config.yaml
n_layer: 8
head_dim: 128
vocab_size: 26603
activation: "swiglu"
norm_place: "pre"
positions: "rope"
rope_fraction: 1.0
tie_embeddings: false
init: "normal"
init_std_qkv: 0.0149
lr_mult_o: 0.687
final_lr_fraction: 0.1
seq_len: 2048
steps: 8500
MLP neurons of a small language model. Each row is named by its layer, matrix (down: output weights) and neuron, and shows model dimensions 64-191. Each number is 200 + 20 x the weight over its row's rms, rounded and kept within 0 to 999. A neuron's up and down rows have the sign that makes its largest values positive.
A block is one neuron, or neurons of one layer that tend to fire together. After each block is what it responds to, as a language model described it from the Wikipedia text at the highest values.

L5.down857,167,132,207,216,145,216,182,184,218,214,208,191,221,214,193,189,215,192,214,179,179,206,199,196,209,228,160,217,210,209,204,202,189,200,176,218,185,200,201,195,196,201,211,152,189,215,207,211,188,187,195,207,219,168,189,206,233,241,185,207,249,219,193,220,203,205,200,190,207,168,185,183,196,215,240,214,246,212,240,219,191,189,240,183,221,184,210,188,196,193,172,196,156,207,208,197,213,187,246,201,184,227,218,180,162,201,184,209,226,206,204,158,176,169,203,210,174,198,187,208,168,205,200,205,217,220,213,214
L5.down1670,178,203,202,167,252,227,164,203,175,224,171,145,196,196,199,180,161,219,215,195,249,193,190,194,206,170,226,173,197,201,224,178,200,202,188,175,191,220,226,198,210,185,163,194,244,152,200,180,214,212,221,221,199,205,202,227,220,205,194,183,207,170,221,207,177,186,215,193,206,200,205,222,191,203,212,214,208,200,225,232,226,183,202,169,199,203,200,219,217,169,251,182,185,207,212,212,214,192,216,207,191,206,180,219,209,211,181,233,225,208,164,197,219,215,191,196,174,210,193,206,198,228,195,220,216,231,215,167
Responds to: Wiki section heading words. Words inside Wikipedia section headings between == marks, such as History, Early life, Cast, and table column headers like Refs.

L3.down262,246,200,213,219,187,183,210,191,170,207,218,201,211,214,242,179,213,198,190,185,186,220,213,228,204,217,160,195,200,241,206,195,169,222,187,225,196,241,197,177,168,192,236,238,212,233,200,192,213,230,197,223,182,197,180,223,164,173,221,174,218,196,194,209,204,216,210,189,228,192,215,199,210,201,189,219,216,211,210,219,200,179,236,188,215,216,211,197,212,193,186,221,176,218,208,193,199,193,252,192,209,224,212,203,175,209,225,151,236,223,234,191,192,226,227,201,197,173,151,221,189,203,180,214,187,216,216,184
L3.down443,256,205,183,186,201,169,237,204,206,201,202,162,211,227,210,219,202,186,217,193,185,198,221,212,228,179,183,200,211,217,189,191,199,169,221,204,204,182,179,227,194,168,220,203,189,223,184,223,253,159,213,207,194,229,195,212,200,197,201,159,228,200,184,210,228,238,237,214,197,222,195,187,226,209,200,155,222,184,184,202,191,187,217,216,204,217,207,163,181,196,180,177,232,212,189,210,199,196,239,202,214,202,184,197,196,177,202,192,215,210,201,204,157,216,219,230,184,171,185,179,198,161,174,200,199,200,230,180
L3.down865,246,203,210,189,173,210,182,205,207,198,161,186,223,224,245,212,179,194,217,180,215,212,168,200,186,191,175,174,196,208,201,210,202,229,215,202,201,201,174,219,190,190,220,214,212,207,202,196,197,174,206,218,177,204,180,225,207,198,176,195,184,229,188,187,203,228,219,197,213,202,218,178,194,217,199,174,211,200,155,218,235,188,189,192,204,216,199,192,185,200,182,150,224,194,221,199,205,178,204,217,237,176,192,215,121,184,205,228,204,206,218,203,158,210,203,220,202,184,206,192,176,208,167,205,230,213,215,215
L3.down1132,237,204,179,195,196,206,195,190,211,216,179,184,183,245,207,241,244,219,199,211,178,215,208,217,182,216,159,201,193,216,185,211,190,185,179,191,166,218,184,231,197,187,210,186,198,214,200,211,196,205,179,216,221,213,204,176,188,218,226,195,230,237,163,208,201,220,205,189,234,187,220,214,155,203,180,203,198,182,196,225,225,194,188,206,169,241,182,226,212,204,214,235,173,197,179,185,218,212,194,159,216,162,198,219,225,233,195,211,211,201,182,210,189,208,189,229,192,217,164,228,204,218,193,190,218,203,188,192
Responds to: Adjective-forming suffix pieces. Final word pieces that complete adjectives or participles modifying a noun, such as -ic, -ian, -ist, -ed, -ly (Kantian, sliced, leftist, heraldic).

L4.down130,196,206,209,194,212,156,172,201,193,184,204,188,195,187,224,211,153,198,180,195,193,201,179,191,237,216,203,207,187,184,210,204,245,188,181,190,203,213,206,202,196,154,210,203,231,212,195,194,204,195,217,228,196,196,192,185,217,176,184,187,203,217,185,199,191,212,177,191,183,182,197,175,225,194,190,168,196,211,219,193,206,201,188,199,195,188,202,166,172,166,193,167,215,189,198,200,198,213,223,184,226,187,190,193,211,197,194,190,231,213,216,193,172,169,165,195,197,169,175,185,218,198,198,227,179,181,238,223
L4.down468,237,165,187,209,160,199,205,215,196,223,203,216,201,173,228,185,235,192,216,230,183,216,205,201,234,198,190,194,196,203,189,191,233,199,202,183,165,217,198,206,208,221,195,163,210,227,182,198,181,193,221,181,201,171,207,175,245,227,220,201,190,170,213,180,165,188,171,206,204,205,187,197,196,190,207,207,194,189,221,237,182,188,214,234,202,191,194,212,215,184,195,223,201,205,163,230,183,235,208,185,185,231,178,216,223,196,196,187,234,193,219,190,176,198,212,219,208,217,180,195,234,161,156,211,210,196,162,240
L4.down830,208,196,226,182,204,225,180,173,187,218,196,210,182,231,246,226,164,217,219,214,190,200,199,201,177,187,214,192,181,220,171,222,180,214,197,214,226,188,212,170,188,221,223,195,213,168,203,187,204,199,228,240,183,189,207,228,190,204,193,174,194,243,180,185,206,204,224,182,161,205,183,210,216,226,183,175,212,195,201,174,186,183,204,205,197,185,167,225,224,224,212,219,178,162,237,204,198,193,178,217,164,202,222,180,239,205,218,201,182,204,180,189,222,192,212,171,212,208,156,170,168,219,213,172,199,211,202,171
L4.down936,204,185,193,198,217,199,169,166,214,160,198,220,230,189,211,195,190,174,208,207,197,204,223,200,164,200,160,209,232,203,180,214,213,176,209,217,191,163,164,216,193,207,193,213,232,195,201,222,191,184,185,205,176,170,183,209,214,195,217,208,190,187,175,172,242,256,229,189,188,201,228,184,193,231,197,182,193,195,193,201,223,185,196,215,197,177,179,206,198,195,168,216,214,175,223,226,206,209,193,220,196,181,185,205,222,230,198,185,189,217,205,211,220,203,174,189,192,181,223,214,170,209,232,165,186,168,199,180
L4.down1082,226,210,206,179,223,219,189,200,216,195,221,203,188,205,213,202,221,186,150,224,211,222,218,241,159,185,219,202,196,229,183,198,171,202,208,208,245,195,197,245,202,185,224,180,223,208,186,211,205,213,187,188,182,198,194,182,209,213,191,229,203,215,203,233,219,201,206,193,199,205,203,219,206,193,174,213,192,220,185,190,218,193,197,244,178,198,202,226,186,203,237,191,234,212,234,189,213,229,222,187,201,222,192,218,206,211,188,224,137,201,158,199,172,188,181,195,185,208,152,222,177,222,204,194,232,174,225,201
L4.down1309,211,172,215,233,204,196,206,156,207,171,241,239,206,199,208,198,194,207,192,168,192,214,213,186,175,224,212,225,192,215,179,212,153,231,201,206,204,198,195,211,161,189,216,178,221,193,222,199,213,207,170,161,181,200,219,202,206,235,155,198,215,214,213,216,220,218,209,206,176,183,182,213,176,173,194,178,179,218,162,160,209,173,222,194,194,179,205,202,219,176,187,194,197,203,224,224,167,167,209,204,227,204,167,198,184,199,215,184,208,174,226,184,204,200,212,192,198,209,236,198,202,184,187,200,222,192,187,190
L4.down1313,178,195,198,201,213,186,173,180,189,191,227,209,226,172,225,203,205,183,192,179,204,191,192,216,172,209,212,190,218,195,201,230,235,215,201,203,229,178,211,204,172,195,197,168,226,214,177,196,213,209,172,225,196,210,202,209,192,181,189,184,235,193,215,200,221,166,201,175,204,222,195,174,179,166,225,214,231,212,191,214,228,203,199,177,200,251,197,229,165,141,187,197,225,202,169,203,233,177,186,178,209,198,202,202,207,201,235,212,207,174,213,208,221,180,205,194,185,209,197,193,202,239,187,195,186,160,170,187
L4.down1694,203,185,226,200,208,222,206,180,202,176,227,213,177,195,235,193,182,198,193,200,214,218,183,237,218,226,201,156,211,189,181,181,197,236,173,210,164,179,225,217,178,188,213,188,196,164,232,176,201,187,185,219,173,207,170,179,232,174,186,196,196,202,212,210,175,177,214,168,216,224,201,156,187,173,185,179,214,223,217,165,170,197,196,161,219,199,191,239,210,190,189,216,215,163,162,214,200,181,210,175,184,218,198,223,203,172,208,215,222,179,249,200,188,188,202,198,187,164,202,206,196,175,191,202,204,167,198,196
Responds to: Wiki section-heading words. Words inside Wikipedia section headings between == marks, such as Early life, History, Awards, See also, Description; weaker on biography words like moved, career, born.

L4.down92,205,206,208,205,205,213,167,206,187,229,210,214,185,164,193,186,166,182,197,235,212,220,188,189,213,175,165,207,162,214,198,194,205,183,202,182,170,161,192,209,186,212,174,219,196,155,176,202,149,197,190,227,172,171,181,178,216,203,190,179,199,199,247,203,165,223,199,209,166,212,191,202,203,228,210,170,202,198,192,212,207,226,172,183,206,211,209,180,227,193,173,207,209,209,205,187,188,195,198,203,232,196,213,178,196,258,219,209,192,180,229,206,177,233,217,234,175,210,203,207,212,200,212,221,219,196,173,187
L4.down156,193,210,166,216,196,202,205,237,194,169,215,212,195,196,210,207,218,190,205,228,196,195,200,206,185,183,201,174,184,167,193,189,196,187,175,174,185,185,226,175,234,166,209,182,220,211,204,185,208,211,219,228,219,195,210,213,186,201,195,235,200,201,223,212,189,208,215,221,228,201,195,201,214,211,226,215,198,222,190,169,152,183,193,163,177,183,183,217,229,188,237,224,215,179,199,173,186,187,174,180,218,195,196,222,217,243,176,193,185,170,204,202,207,212,218,221,200,180,214,194,191,193,214,155,187,164,211,206
L4.down334,210,190,207,206,218,180,140,232,171,214,198,198,181,226,202,189,214,177,186,191,213,196,211,202,243,220,233,192,184,188,195,176,172,215,196,209,182,180,180,240,173,192,184,243,189,153,152,177,189,155,202,186,156,206,182,176,235,216,217,205,210,189,222,226,221,171,199,179,213,186,221,195,179,212,182,197,189,184,184,195,193,223,168,186,179,194,235,216,182,221,194,238,218,236,193,188,189,197,205,170,232,192,190,211,157,202,200,200,172,205,217,173,176,182,193,221,182,220,182,211,203,226,183,195,220,183,182,224
L4.down504,223,190,211,217,220,215,183,211,162,179,203,175,181,187,225,212,210,201,192,210,251,222,206,235,152,182,209,179,221,190,156,222,209,187,201,237,207,212,161,200,176,200,173,180,211,208,232,199,230,195,167,179,204,178,205,228,218,214,220,202,168,195,186,198,195,206,144,172,163,211,231,198,211,199,193,215,219,177,182,191,227,215,206,206,221,202,202,187,206,196,188,214,222,182,198,238,201,194,173,194,208,186,209,171,218,181,177,248,230,232,203,163,206,172,229,198,251,171,205,197,186,219,188,209,228,200,193,178
L4.down845,189,232,235,186,209,172,190,222,206,182,195,185,180,218,217,196,195,201,198,204,197,200,226,244,231,181,181,194,169,216,217,215,174,209,173,197,179,179,198,203,174,200,176,206,177,216,198,257,179,201,191,179,171,207,213,172,198,169,230,198,211,194,234,208,203,175,193,193,208,181,161,187,191,207,195,243,176,186,186,169,194,177,203,163,196,229,197,182,225,182,222,194,206,232,216,196,209,217,227,204,190,205,206,197,194,235,232,201,184,197,201,210,207,203,211,205,193,193,212,234,188,183,210,184,222,213,223,188
L4.down948,231,238,199,220,201,171,195,231,169,207,217,188,215,234,225,198,172,189,174,239,198,217,224,191,223,202,228,189,207,202,216,175,189,202,228,188,219,192,233,216,214,200,229,217,225,193,219,213,213,187,164,216,190,202,208,178,194,177,235,216,224,205,204,157,178,183,214,214,237,209,209,197,243,211,241,201,192,223,211,207,190,194,183,178,169,237,208,165,203,207,238,204,210,212,197,240,179,230,206,201,192,169,200,214,214,226,195,175,197,225,200,221,195,234,195,186,226,236,232,218,186,204,212,197,169,158,177,202
L4.down1438,198,220,176,164,206,220,186,191,199,205,227,191,217,220,209,177,224,184,191,226,220,181,180,191,201,206,207,190,198,213,221,230,208,178,193,180,189,191,173,182,223,231,209,203,203,206,179,219,217,216,222,225,193,191,227,198,165,197,231,175,213,197,212,189,233,200,239,196,224,202,193,204,221,218,214,223,225,215,181,179,249,186,234,191,217,191,166,210,200,213,165,191,192,195,184,208,185,184,208,218,233,200,182,216,186,180,194,185,223,189,176,214,204,216,205,214,195,180,235,187,219,191,211,202,222,220,155,186
L4.down1533,213,209,186,227,201,224,220,156,219,187,228,203,216,179,195,193,220,211,185,193,198,230,210,235,209,180,209,199,165,194,200,215,213,208,186,192,159,184,196,208,208,192,198,225,218,168,215,213,207,191,204,197,182,190,236,185,191,188,196,199,238,191,211,199,173,173,186,193,211,216,221,236,204,212,193,184,209,201,225,227,215,258,181,228,207,196,176,220,224,215,199,214,199,224,206,196,231,202,169,182,195,219,201,216,217,205,223,198,193,192,231,219,179,178,222,231,208,194,193,201,192,221,201,240,202,224,205,184
Responds to: Continuations of multi-token names. Second or later tokens of proper names whose first part is already given, e.g. ESPN+, Milwaukee Bucks, Chicago Symphony, Newcastle United.

L5.down115,209,225,214,171,200,211,199,189,215,202,184,161,215,203,190,180,207,198,205,172,158,224,237,212,185,193,171,212,173,209,204,207,163,212,207,194,195,210,192,243,203,200,191,226,209,201,171,207,215,180,207,187,207,195,185,167,157,181,217,201,187,200,202,203,195,195,213,160,223,186,194,192,198,222,194,246,184,199,226,213,185,179,210,195,174,176,204,169,182,188,162,197,229,204,211,180,227,209,206,215,210,176,222,230,197,192,193,188,225,190,193,216,210,198,207,190,170,190,195,162,197,200,198,228,218,198,201,190
L5.down1400,237,216,220,176,196,208,185,219,232,213,187,209,187,232,214,205,227,231,220,202,209,194,215,201,187,202,166,189,191,232,203,214,178,196,207,211,208,208,203,229,224,179,186,202,217,207,216,219,190,209,173,180,174,173,207,183,222,214,220,192,216,201,210,183,201,220,170,167,216,184,197,196,200,227,216,172,214,183,206,190,234,212,212,221,192,219,186,192,180,197,151,188,227,208,213,195,210,189,236,253,222,194,201,208,205,201,229,200,194,210,186,194,197,238,223,183,202,187,198,202,190,204,201,220,213,202,199,187
Responds to: Adjective word completions. Final pieces of adjectives or participles that describe a following noun or trait, e.g. stub-born, air-y, lab-ored, and whole words like allied or competitive.

L3.down455,215,227,172,193,195,192,208,204,216,183,237,191,196,192,195,190,183,218,177,169,207,229,218,163,184,200,204,180,219,192,212,179,219,183,193,204,191,179,244,198,170,156,173,193,193,167,185,177,216,208,190,187,196,224,228,220,155,208,195,209,184,218,147,212,187,234,225,249,194,216,238,183,215,187,192,210,201,178,197,181,179,195,184,196,201,224,187,182,177,175,174,201,200,206,210,231,226,174,213,194,195,226,199,207,203,188,204,157,198,199,195,174,161,213,231,165,226,177,160,206,224,197,226,204,202,204,213,218
L3.down598,209,167,201,221,212,226,192,200,147,217,185,214,221,202,195,180,244,186,210,213,222,166,191,186,188,204,234,197,215,189,203,183,176,162,204,223,208,217,153,225,196,207,195,204,186,244,164,227,223,206,150,195,206,180,233,171,220,215,204,178,202,240,198,221,179,189,207,173,230,204,223,198,192,191,187,207,154,191,186,188,195,217,190,165,211,195,241,204,208,187,193,213,221,175,176,191,200,215,174,225,183,194,203,217,203,203,207,160,199,179,190,212,203,200,219,234,176,195,190,190,177,187,179,182,201,227,190,186
L3.down830,216,179,215,181,199,219,199,186,166,185,207,184,228,221,198,219,235,199,199,202,189,195,239,204,203,180,213,183,193,190,216,156,209,204,213,176,223,194,206,197,188,206,229,222,188,245,146,228,205,219,247,221,196,201,222,208,186,246,219,185,176,208,194,195,203,205,199,204,220,205,206,216,197,193,214,186,195,170,193,229,211,198,182,210,210,216,176,174,203,184,179,193,186,194,152,203,216,155,209,195,214,238,194,169,199,223,215,204,196,179,163,198,212,218,184,180,141,211,214,181,214,174,224,205,165,188,178,177
L3.down1127,208,190,184,196,208,187,201,174,187,187,219,157,200,213,203,186,195,186,213,218,219,233,179,200,174,170,211,217,197,212,199,228,196,166,177,207,191,204,192,251,213,173,197,215,177,195,190,220,191,230,186,190,192,240,199,189,233,226,175,179,173,178,211,188,172,229,205,233,180,190,190,194,215,191,237,198,210,193,201,194,189,197,256,189,174,197,191,197,231,178,189,194,211,183,217,208,204,180,194,203,188,186,213,189,214,179,183,194,195,199,175,201,209,202,243,187,230,170,247,221,202,184,202,214,224,198,186,216
Responds to: Wikipedia section heading words. Words inside or right after "==" section headings in Wikipedia articles, such as Early life, Plot, History, Etymology, and the following "began his career".

L5.down258,237,176,209,208,211,236,181,170,205,231,198,219,206,228,199,198,199,209,183,213,192,194,228,214,206,198,216,171,191,228,223,200,143,195,196,201,191,212,213,167,209,208,190,187,195,179,207,184,211,213,206,210,170,234,187,210,221,226,203,180,206,201,194,177,193,199,159,175,198,181,212,214,194,188,237,202,190,213,195,210,181,200,180,206,210,222,194,214,184,200,227,190,207,200,231,165,182,226,178,204,174,219,224,190,170,211,216,192,175,186,204,192,181,191,158,238,186,174,177,227,228,207,177,187,214,189,190,235
L5.down739,208,211,189,206,208,192,191,205,199,196,221,223,185,177,165,186,210,201,191,229,182,193,212,224,233,195,200,206,216,168,207,175,203,160,185,204,182,197,198,186,207,202,169,186,175,206,194,203,205,219,182,206,209,192,232,226,204,220,195,195,208,215,181,197,210,243,195,187,163,146,223,214,223,227,191,190,213,200,164,207,229,207,226,179,205,227,188,196,165,197,200,180,213,156,209,184,197,145,196,177,206,246,212,188,219,180,237,176,210,208,166,196,233,224,207,198,211,197,220,195,209,169,198,190,186,220,204,193
Responds to: Copula after pronoun subjects. Forms of "be" or contractions ('s, 're, 'm, 't) right after a subject pronoun, mostly in quotes and song titles: "It's", "I'm", "it is".

L4.down190,231,216,217,228,197,210,183,157,172,191,179,186,169,181,219,201,187,183,208,170,198,208,188,209,221,194,209,212,214,244,177,219,190,225,200,204,187,225,193,208,170,217,224,221,189,196,201,223,181,183,151,204,231,221,211,217,201,181,198,203,215,192,197,174,176,178,188,251,204,176,185,197,186,209,215,197,170,190,230,222,173,220,166,199,207,173,195,211,228,203,194,187,164,202,196,246,189,200,170,199,206,224,194,204,232,218,194,205,195,216,223,184,197,206,181,196,187,196,171,175,212,167,197,161,208,225,176,187
L4.down619,177,171,175,198,190,238,200,210,214,194,203,220,193,179,214,214,221,177,204,177,208,210,172,183,208,185,174,175,197,181,157,189,186,246,217,224,219,182,206,185,224,209,241,182,164,222,168,203,170,205,221,215,201,198,201,188,227,180,198,223,214,205,179,218,223,186,193,198,176,206,171,189,210,222,198,189,179,181,155,189,235,162,194,196,199,176,193,200,203,162,200,165,207,203,238,175,232,204,214,211,220,187,232,189,244,156,227,196,184,200,190,179,204,198,196,214,194,193,188,219,198,199,226,221,211,222,184,169
L4.down1043,168,127,186,200,166,197,209,191,198,175,224,204,213,187,192,200,214,158,221,231,197,217,182,203,189,232,193,181,200,205,209,238,190,245,214,182,179,196,188,172,182,216,207,216,194,197,205,153,153,171,198,172,191,183,197,173,176,214,201,236,197,168,179,201,168,205,197,190,200,198,175,180,217,214,200,199,231,208,162,211,234,225,190,176,181,198,233,217,205,183,222,199,211,230,192,197,193,212,187,192,177,206,192,234,229,216,195,228,217,234,216,203,204,178,169,222,183,162,191,196,189,205,218,205,201,190,217,210
L4.down1242,184,193,210,201,212,245,173,175,205,205,211,161,205,193,224,211,202,192,238,165,181,222,208,219,197,166,152,202,158,205,201,175,159,195,185,208,241,205,192,200,188,201,195,201,219,191,210,195,178,188,169,220,190,213,186,219,162,242,180,187,223,190,174,202,173,194,188,174,193,219,188,188,194,196,206,180,211,206,206,191,194,200,215,199,217,214,190,207,177,134,167,174,202,220,190,190,208,190,214,238,200,209,198,176,185,196,210,205,201,198,199,199,203,213,209,256,222,204,222,171,202,216,221,213,208,190,216,189
L4.down1288,178,206,224,216,194,172,195,225,205,208,175,183,194,185,208,177,219,189,187,249,192,216,210,205,206,176,207,199,205,240,161,209,182,215,170,205,194,224,194,162,226,203,204,189,200,188,163,211,202,208,173,192,198,212,169,215,180,192,168,154,197,186,210,184,211,211,199,222,219,163,205,180,216,181,204,180,213,222,197,192,218,174,198,187,177,156,219,213,188,204,203,193,221,190,208,197,205,233,233,189,214,187,174,175,227,194,192,184,188,188,180,178,241,184,204,212,191,222,221,189,232,205,188,211,174,180,220,211
L4.down1416,198,204,193,201,217,206,215,176,190,202,197,228,209,208,218,209,197,204,210,186,196,202,192,225,218,173,221,195,188,196,215,196,207,205,211,189,197,214,221,187,170,180,209,212,204,217,185,213,156,177,227,232,214,226,159,215,213,199,208,181,224,186,240,186,212,248,187,242,210,221,194,179,213,174,197,235,153,220,186,179,187,207,219,222,180,192,208,192,223,202,197,187,225,236,215,186,217,201,212,222,185,199,219,203,206,217,216,217,236,180,229,200,180,171,183,223,201,183,194,209,176,201,216,214,189,214,221,205
L4.down1417,241,173,208,191,217,195,186,211,215,197,197,173,220,175,244,196,199,202,242,164,181,200,211,230,232,237,201,172,181,206,191,182,158,183,205,191,211,207,192,227,207,186,216,208,182,199,205,217,207,250,179,177,177,208,187,165,194,198,207,165,158,202,198,213,246,235,219,181,203,220,182,175,199,187,197,246,187,231,215,204,172,215,192,203,179,231,195,218,165,188,176,213,229,231,214,195,199,212,224,179,159,190,175,214,192,194,221,220,218,218,223,207,181,196,204,190,188,173,200,193,177,232,192,207,223,214,162,220
L4.down1634,209,183,182,189,192,238,202,175,209,173,205,208,178,195,223,190,209,156,199,201,174,244,208,209,189,163,209,216,173,202,203,216,197,175,192,195,165,228,172,196,166,184,199,230,160,225,201,190,251,185,167,188,202,210,180,184,178,203,190,181,182,173,200,193,195,199,163,161,223,229,229,190,157,206,182,236,219,196,192,206,201,166,170,180,190,199,172,193,180,203,190,196,189,198,187,218,205,220,206,220,201,188,196,183,187,210,188,221,204,209,212,165,190,203,191,194,194,231,189,211,200,197,234,188,215,172,198,184
Responds to: Lack and improvement words. Words of lack, improvement or degree, especially "of" after "lack", verbs after "to" like enhance, restore, increase, and adjectives such as better, good, largest.

L3.down704,210,237,180,189,205,196,219,203,213,190,211,181,167,213,197,169,225,208,213,232,160,221,213,187,213,189,161,222,171,203,189,165,165,211,170,190,208,202,223,233,192,226,207,228,204,194,195,199,160,200,182,199,221,218,183,213,183,193,206,191,213,183,200,214,227,196,183,216,172,196,182,210,174,198,204,189,233,207,177,193,191,178,223,209,182,198,253,175,197,223,202,196,219,218,164,185,202,228,213,194,224,209,196,190,166,208,202,190,173,177,219,209,210,199,201,205,164,212,209,231,234,193,221,201,213,173,186,179
L3.down800,175,201,202,241,169,235,225,197,189,192,204,177,188,195,208,187,207,177,196,216,214,194,196,219,182,220,222,183,156,201,189,194,214,146,179,220,179,210,188,204,194,206,201,243,223,177,220,212,227,199,177,199,196,211,181,233,192,188,201,222,227,174,201,201,192,221,233,195,185,211,177,194,171,212,196,173,235,235,217,172,226,212,203,183,189,210,222,187,161,175,186,213,178,183,177,219,241,196,223,229,189,194,182,231,207,196,184,206,196,209,209,209,182,188,210,182,204,175,234,222,174,213,184,212,144,152,187,192
L3.down1210,216,208,197,200,220,208,208,206,221,203,227,242,191,166,264,226,168,200,227,202,178,199,213,193,195,215,170,222,200,197,216,187,177,220,183,158,214,189,209,195,230,186,193,221,215,233,181,225,184,209,219,231,206,232,201,180,207,202,219,163,195,189,206,198,175,202,215,188,226,192,190,198,216,191,216,211,207,187,158,207,183,176,188,181,194,210,213,230,207,179,222,192,210,190,172,215,219,164,181,194,182,153,167,214,223,205,181,217,193,212,188,199,185,238,217,224,216,202,212,168,188,182,227,217,192,169,211,203
L3.down1504,202,207,219,236,176,201,228,202,221,178,214,211,205,180,210,179,169,230,185,208,225,201,196,211,185,180,189,199,196,225,213,208,191,204,206,176,236,208,238,216,214,169,224,211,219,198,180,189,182,199,178,224,201,216,228,155,203,180,168,210,221,226,207,203,168,207,199,187,207,229,205,189,230,227,184,174,176,243,206,203,177,186,190,167,205,238,235,210,196,207,188,212,197,195,222,215,176,196,229,181,214,186,159,192,221,227,214,220,201,204,183,204,220,216,206,219,192,179,178,190,175,197,237,180,203,177,207,203
Responds to: Sports team nicknames. Final word of a team or organization name after its city, such as Kansas City Chiefs, St. Louis Blues, Seattle Mariners. Weaker on "of" after all/most and "with" after signed.